{"n_layer": 11, "d_model": 384, "n_head": 2, "n_kv_head": 2, "head_dim": 128, "d_mlp": 1536, "vocab_size": 2048, "activation": "geglu", "norm": "rmsnorm", "norm_place": "pre", "norm_eps": 1e-06, "positions": "rope", "rope_base": 500000.0, "rope_fraction": 0.5, "qk_norm": false, "attn_scale": 0.0884, "bias": "none", "tie_embeddings": false, "parallel_block": false, "init": "trunc", "init_std_qkv": 0.0201, "init_std_o": 0.0, "init_std_up": 0.0201, "init_std_down": 0.0, "optimizer": "muon_variant", "lr": 0.0115, "lr_mult_qkv": 0.7, "lr_mult_o": 3.0, "beta1": 0.9, "lr_head": 0.00551, "grad_clip": 0.5, "warmup_steps": 200, "schedule": "wsd", "decay_fraction": 1.0, "decay_shape": "linear", "final_lr_fraction": 0.02, "batch_tokens": 65536, "seq_len": 512, "doc_mask": true, "train_tokens": 848200000, "steps": 12943, "dataset": "wikipedia_en"}
MLP neurons of a small language model. Each row is named by its layer, matrix (gate and up: input weights; down: output weights) and neuron, and shows model dimensions 272-367. Each number is 128 + 32 x the weight over its row's rms, rounded and kept within 0 to 255. Numbers have three digits each. A neuron's up and down rows have the sign that makes its largest values positive.
Before each neuron's rows is what it responds to, as a language model described it from the Wikipedia text at the highest values.

Description: Mid-word pieces and clause-openers. Word pieces right after a split-off first letter such as t (T-ree, t-ale, t-we-et, t-rib-unal, Tok-y-o), and prepositions or possessives opening a clause after "and" or "made" (and on, made her).
L6.gate684:121089101114076068131118083112109141113095134135161137110045160162109135165075151153078117095146113083136125106148120138090205138140121107096143133126104140114046108164086129092153085118116150173147161111105182133125090135119058089132185131121117102121129132188133200105155168134165141122
L6.up684:149150151110125201086108170154149072142155120089133152138147098104115162103113153103138145154103114082083193107106122109126215132142097106133152136135092152147101106108145134111161147087124112143077137142166182066113116120132060109048097112174164081118180164113081143119132122132109146152
L6.down684:163190052181078114172141135100092091191130132128106095096179163122123135159119165155129134189146141162093112130143087112211103145091142151074155115140162155118117122160161153151087118121134139115100168108094122171153182127114127031051132154086096131071135156119112087154099085144101154142

Description: Possessive determiners and 's. Possessive words such as his, her, my, your and possessive 's, including word-final pieces after a split first letter (H-is, M-y, Y-our, Al-Raed's).
L4.gate455:184117094156138149110161199120121109162176119118135117084114110121148093170122089053100152171125100130129169100103146098095127160182067097116092146074132109143088024135093122121116146138143178181169130131149179091095115112091126124151081159110110155134154131110075146108134061131121190181
L4.up455:132153186162130116114108146109129151131126100181147187120148101165087116140130135114113166157167046116092191166094165125164125167110189127098107147128122147096078190107108116169145132120147091123153141076113156120066074144130126156120132097107122153096135155126172158170162163163112138076
L4.down455:192142114104199126154090180122153065162133096109144147107127101141185098051160108155153120162071130117144099129092155109108138148089125125120118137080113129120100089103092112153085145167083167174148112127154107114115124149140121107171089128158162091147146181152111120170089135140111128095

Description: Capital after name, no space. Capital-letter word starts glued directly onto a preceding name without a space, mostly in name lists and tables, e.g. Ding Ning|Li, Jackson|Jr., Norsgaard|Jørgensen.
L8.gate1442:119170188134128130172133129107154137108188101172116128092134102121108116148155144101145149124201156143127094115124133107145123189152149108116174119160127091198173166186172096140170137116166105080176145083116088187103099078128134151098099151129137079086140093144183127122184155149137077140
L8.up1442:139175106128094121159127188144098129119081172148133121130105084109146085162102187073130122151146175093087114134130128128109075134157176114144135136150099117118161071120149104162103069211198172144098135060172116117090125143154191127128112103124083121141148103067064163112070159082106077100
L8.down1442:070167140153158184078161146109134070175159153117106198118138178136116155140158069129110128125164108156118109116151127104079068135115092128078170161159184174086122114179112113124200092127124160141201106121096130104098145110129182095158139132131154145132118112122139054129187128121125075114

Description: Purpose-clause "to" marker. Fires on "to" (sometimes "with") opening an infinitive of purpose or intent after goal words like aims, intent was, used, tasked; also verb suffixes (-ed, -s) on enable/help/conduct.
L6.gate1311:137078108119172168097112134118107131109120109117143127194108074141133152115108116119056118167145152131154137146060075146168081080148112119126114128105139142133201164113093222112123125113172139151118162162172086096132103138107145132191088149090151113057068098112090133101103156134172155127
L6.up1311:105125153174134124142124151081088137119156123090129093158121098121185093187139169126110060125160148172122086114119141184149168117170128039061148163148119119117127102164159149110115175171175129140117147157112125133166122116199152142139155126091138147126113074096116165172130132065168137198
L6.down1311:103139151129132159166070100121097154122144089140099064188160150106189136112176157099144106076135149183176118189089118140131132117167141135122089022169161125155122149156157191143164150106194085215167149122150156127138159141082183122122098134099148127108099133150122145114126083096151127091

Description: Relational link before object. Fires on the preposition, verb ending or word piece that links a subject to its object in encyclopedic text, such as starring, serving, "next to", "established by".
L8.gate1320:158171171123118123100123105092086108080152134174099128153076135156100119127153108101100085155026135156102153122141100110162107145139127139074117160163081113107108086133136122141146141126110188132095156082174121181140137202088153071166168129115155113118144124082129094115101175113111137141
L8.up1320:143116193103133153092143073144115132107144161122127121114141159152087119090126132115054090144168089142154180139092076109129136111137114156127150152177111099152142193112065151175089116165162155105120065112142144097091158128165121197109165084140142125156113071133126090115110100105131139142
L8.down1320:091113109101096124146105147134115094112120127145137136102171076164133055173167160115087129114148152172087165065124166163098103065073108074123111068110131103179117168102170065128155112138137147112112157161189123158111073099135188118140166146168119137132116149140130132139088080126155208149

Description: Before a person's name. Final word pieces that introduce a person's name, as in starring, opposite, Past members:, and cast-list dashes, plus scattered mid-word fragments.
L6.gate1082:121119138092149119084130125158059082128108119197158127153203112136102128132200115095126071117146118131141116125117163078134154147175093073109129123170115178128196167098119145141158160158059078126086143106088131137141162115145122052073153154203134151165084132103104127180136132129143069141
L6.up1082:168114135165166118145173124178098166177140115130190156141129136131100135155099161106142105076157110119135099093184108094095217108116121159071136082086114169109074098090149143081117113150078086081118128081108101099180142144064141143108139165096118144134105098160125087095106122161162095139
L6.down1082:165148095182086148139114125084136113158145146109100100114115118187149142109093150194118119097150126104129135113168126101162126149166151114125111118098116085098206110138145088151125137129169132132113120126145154136142107144206148129133115094152192122129161054133088163068154116053139115068

Description: Biographical career transitions. Tokens in biographies marking education or career steps and their timing, such as continued his, While at, after his graduation, visiting professor, before entering.
L4.gate999:161097137086148117147129159111115105140147132107066134130135134141107119128120162144152051095127101111143107096110121126134197164084175145157143126123050155187143097108148145086076127155088094202142102074126113165129106194154107127119113100094158133133153178159064113087116154116102140154
L4.up999:117109164062097147184100140086131133060071152077147146124124071094135106092160159141125069122131103130140124091115100138106121134091142105111158107108107109126162120071053105069137105062082189120139105122148162178130083142092145139133081132143144096192142100145139134142098167089173133153
L4.down999:125143139118086115153142117142151068149116055108127142089137119130059157153114200138179140088142118129141123100092168223113165117107141117165117141085134150116136109104162145137086191164105144168125125074115169124102127137149096081161184092114130185147131120169080134178136104187141158046

Description: Piece after initial letter. Word pieces directly after a one- or two-letter word start, mostly "in" after c/C/K as in cinematographer, cinéma, kinship, also c-er-emony, l-in-e.
L6.gate1441:149108131131138122129088121071171135123095120114168135099142132170128145137156174151131161108140066142186106117111175133119124117143153137127121109120075130102157130169106174097123086111170138080106092144125148029147137146129139106096083158112071135111159151097105153137124098101157123093
L6.up1441:126137160138102113101176133106133166116150117162176134098164143128113135137098079113128149108110087114127157087207131199181092103097120105139117131096087193079080190116176143140106129147094086124128090156127143088153089123136191138082122192165086115152102131130099143111119136089127127150
L6.down1441:172081094183130148112128114098149111103141110109161068072097149149165155097124157106108128199085111127143086176134144103103128094111074133117128119151130088154112083144107082171097101070143151172119182141192151126118076196103115106082116153084100159089116150106142066165181107147128133127

Description: Pre-verb auxiliary/infinitive markers. Tokens just before an upcoming verb: the t of contractions (don't, shouldn't, couldn't), not after did/does, and to after lead, continued, able.
L4.gate439:116184175184076134113058137140113172183192089177109158079162113127176119107096122127148090117145126190126097103127132105093114153162178120158131164156098110135144138156177181146127159170131106131096170129148134092113141176137157164099159154101167112161135149150119097156159114155129121126
L4.up439:091121146183095143132105117117138182141147133159077131070178106107188099076130154120228052147104138142127153120085135127118136122148155146172157153198126100128067131162178126114085143171165147136142162110104138127121135154155153143127095128087138140136082074119119142149142142152146140126
L4.down439:149169119155095162100145121145124140083164127099146100148138117100136154105146132096166097093088158167126157151095125135171127114094124146130111136088113080159138137119125149108150101094108059146178123118182150124189182112150143153154160158108114122131156123115143132195101081096117133172

Description: Heading closers, word completions. Closing == marks of Wikipedia section headings (==History==, == By-election ==), plus mid-word pieces completing split words like J-ust-ice, Dipl-om-a, Son-om-a.
L4.gate894:096180113143073097140127159143076177154168117138095133125069120130198104129119113116172152113152130100138178149065093086105165120129135071131156132114175174151113112134121122129085079155123175186112130181092184215137116111093133156127109172125188164107117153147145146118137096139086165101
L4.up894:156110162094137098125134107128162158120186100156165135101170123076124128162105166157140170091112172094127110093125137157103136127116083136134107127084157033130104126075076120125180089120086155155124139129196118174091099141150147163139146183182088077116131163104159122143136112134073086081
L4.down894:107148170093143127096072160113193082119141124140146149108123171124137136137124123113067159194166168092121085160118168121151104203099134092081107124156175142115150114130104138145100196158081135112138056111082166108160115152077132154123203149126107164136134132124149142129172135128140178178

Description: Fixed-phrase completion tokens. Tokens that complete set connective phrases before a noun phrase, e.g. "e.g.", "particularly", "unlike", "due to", "similar to", "one of", "in the".
L4.gate1347:139134130130119097135104118116174067089103146145219181108181130137106193144145140143110119120107102109073089139167151091147141113102142081079084124139081105114120166109173165090109096153096101113111154087184169072129173139139143099127117109138106085174143228110107136149112109098158167123
L4.up1347:126122124111099167106128176143095108102141134151193135103111169147166127151173146179136151215125111138117148174185129128086127139142119110155134100151151109081104153131077140102131127123096118164188166122082083082129190185145082113093076164133121104088120159128075155158108142130147085156
L4.down1347:133102114104200140174158182173114088125122128099186117106115129141119080057059132110094168145104123122161124156184038126151123108131121162116054109122103147108101146052169101114170130182085124172078106139169122096088115108067164112145217157137167129185167133228140170113107136117106143169

Description: Token after proper names. Fires on the token right after a person's or place's full name ends, such as possessive 's, and, |, in, to; e.g. "Carville's", "Bush and".
L6.gate1278:116145106119159098150132133134062132180147162140096104176132142130126044079123087082138155144152103178074142099162143140081152099110147159173105134098149096101085169171202098099123142130165094128160123086120134119112128125136107198096138106115176133151122135173128135155116066138099151115
L6.up1278:160111107119118103091126151157150078133104189168143153124178108135115134108150117124093213130191143157103117143122162154114137146123207086131120130165062065102112106090135107120116092066130109161172151066120079142104101168134169156126152130112109124109192163129111184086135102124097097068
L6.down1278:085169137085160127100067144058148156124145142094116115188145156157123149168133106147242115121137074117167130153152128091113099140151120134124146079124151080148127116197145104134158179172158097097122102115167168107078172149110182148115113113072117145150133122105109065099118114118120089153

Description: Purpose "to" and mid-word fragments. Mostly infinitive "to" marking purpose after used, methods or intended (used to build, to determine), plus mid-word pieces like part-ic-ular, vit-ic-ulture, agr-ic-ulture.
L8.gate60:091051104163122125111140094107161083131132101089104100093075139113091110077148096136092118102093077110127168148104133123155082113133141147141142080116111255127150100143088088133075184151151116153064095114111068159095078064073114158121141110123114105123073126120073129140101143150141150127
L8.up60:089100124079162066213114105088134151190097156128151118164109124147108152121116167157157154096135135143091147116072130174143133148153131157073128116140148141140137152099113115119133110136143122162171062085214080125086143154151086075143135086091130124136128171111104082141121123104150109161
L8.down60:138112091153132122091129117164163083167138156157158117164166125147173098111182108122071114107086087121165101123182126101087135146132143167100137111170164202123162108128110106111132116089078154117133116177173116100090103087125090108138114142120163150146130163085170093190135165218128176088

Description: Closing heading markers. Closing == or === after a Wikipedia section title, as in "== Ecology ==", plus "(0)" in career stat lists and mid-word pieces like "qu" in headquarters.
L8.gate1406:195120133113155127138158133103149158117137159168123134096122095132088066102151131073150165161142106117084099090145112086098110148126080149166106073119081135117116123169102110151151114153118080128127142178102107143107140147107120156105126132136170103128134202159107095158132165123094134141
L8.up1406:127093163134119115084163131139116122154124061120136115106151131157184065132100121113177092194101102169198136128239171099083102140144087071167110146186118135144095102128112211115096198086198159124061127092102115112126105189116105127086076155167111121105130128086127085159171102126104111161
L8.down1406:114154156104085180131169107093165144037138144093136138132113172149114127219083223093151125106122054137151056158133121162184147106079139145132091151139085165158073116143113183140145102091128133092143129099086172165142132145148081098095070070097108095143128137121165137146151077197119127133

Description: Wikipedia layout tokens. Structural markup in Wikipedia pages, such as closing == of headings like "Early life ==", infobox field starts, list dashes and table line breaks, plus mid-word suffix pieces like souther-n, gold-en, Rep-resent.
L6.gate1330:206093088126120043157172151130105130056108099158094102067118142198138163155132085066170147099123140117137177114168110110076105153104102125152092156160105108098110128148133079130107150119088124151149178098089167089164127108163123121115120131076119185032104109122099138105119099117096095188
L6.up1330:081137119132157102141101127076111130147145116128080082119134100124144126088131148117101178136142178139146166116128135142062122147173210123200132099107103159159083095158147130149108155141157120098135175100130151181168094176117142123134090213093138094130125112129158119123096128124133177175
L6.down1330:130152104129149095126164128127117063146120147131178150127157147141099116111109146082108106142156075121127134091150082145154111141132102163097117173090147111115118118152037171113130148112127099195130108140081151095128132142125072120080173116117117144137175146137081122142099206118080040132

Description: Word-stem pieces before suffixes. Middle or stem fragments of multi-token words that still need an ending such as -es, -ing or -er, e.g. l|in|es, us|es, epis|od|es, tra|in|er.
L8.gate1487:133126171183090102143249161213165131114084171115146143174109121107106163140111159087163156163140133106113133106123130103083138189145133125154140196104130076157172142134116110120191078130151078134184118081127118133089137127147207068120150119155098123150171175103122120131125075139155067140
L8.up1487:106116174171120143147158122109099141098112163151161171096076153161172154153114115079240143080153116113093206086141136086212142161163137136148174122134175127143128154153109141093111144131122152111101090124103063150180116142086129134149146121132107136146150129067111165138045120100044152117
L8.down1487:062102165141168135143163183132145122141175176120090163125178148140158093123110159214172141148126125168135116125144102173152057168117133163093108153086074092113154144137118083184085115111119100123081143125167148105184101112122164170151158133068127154081124156104130075124176098177101134177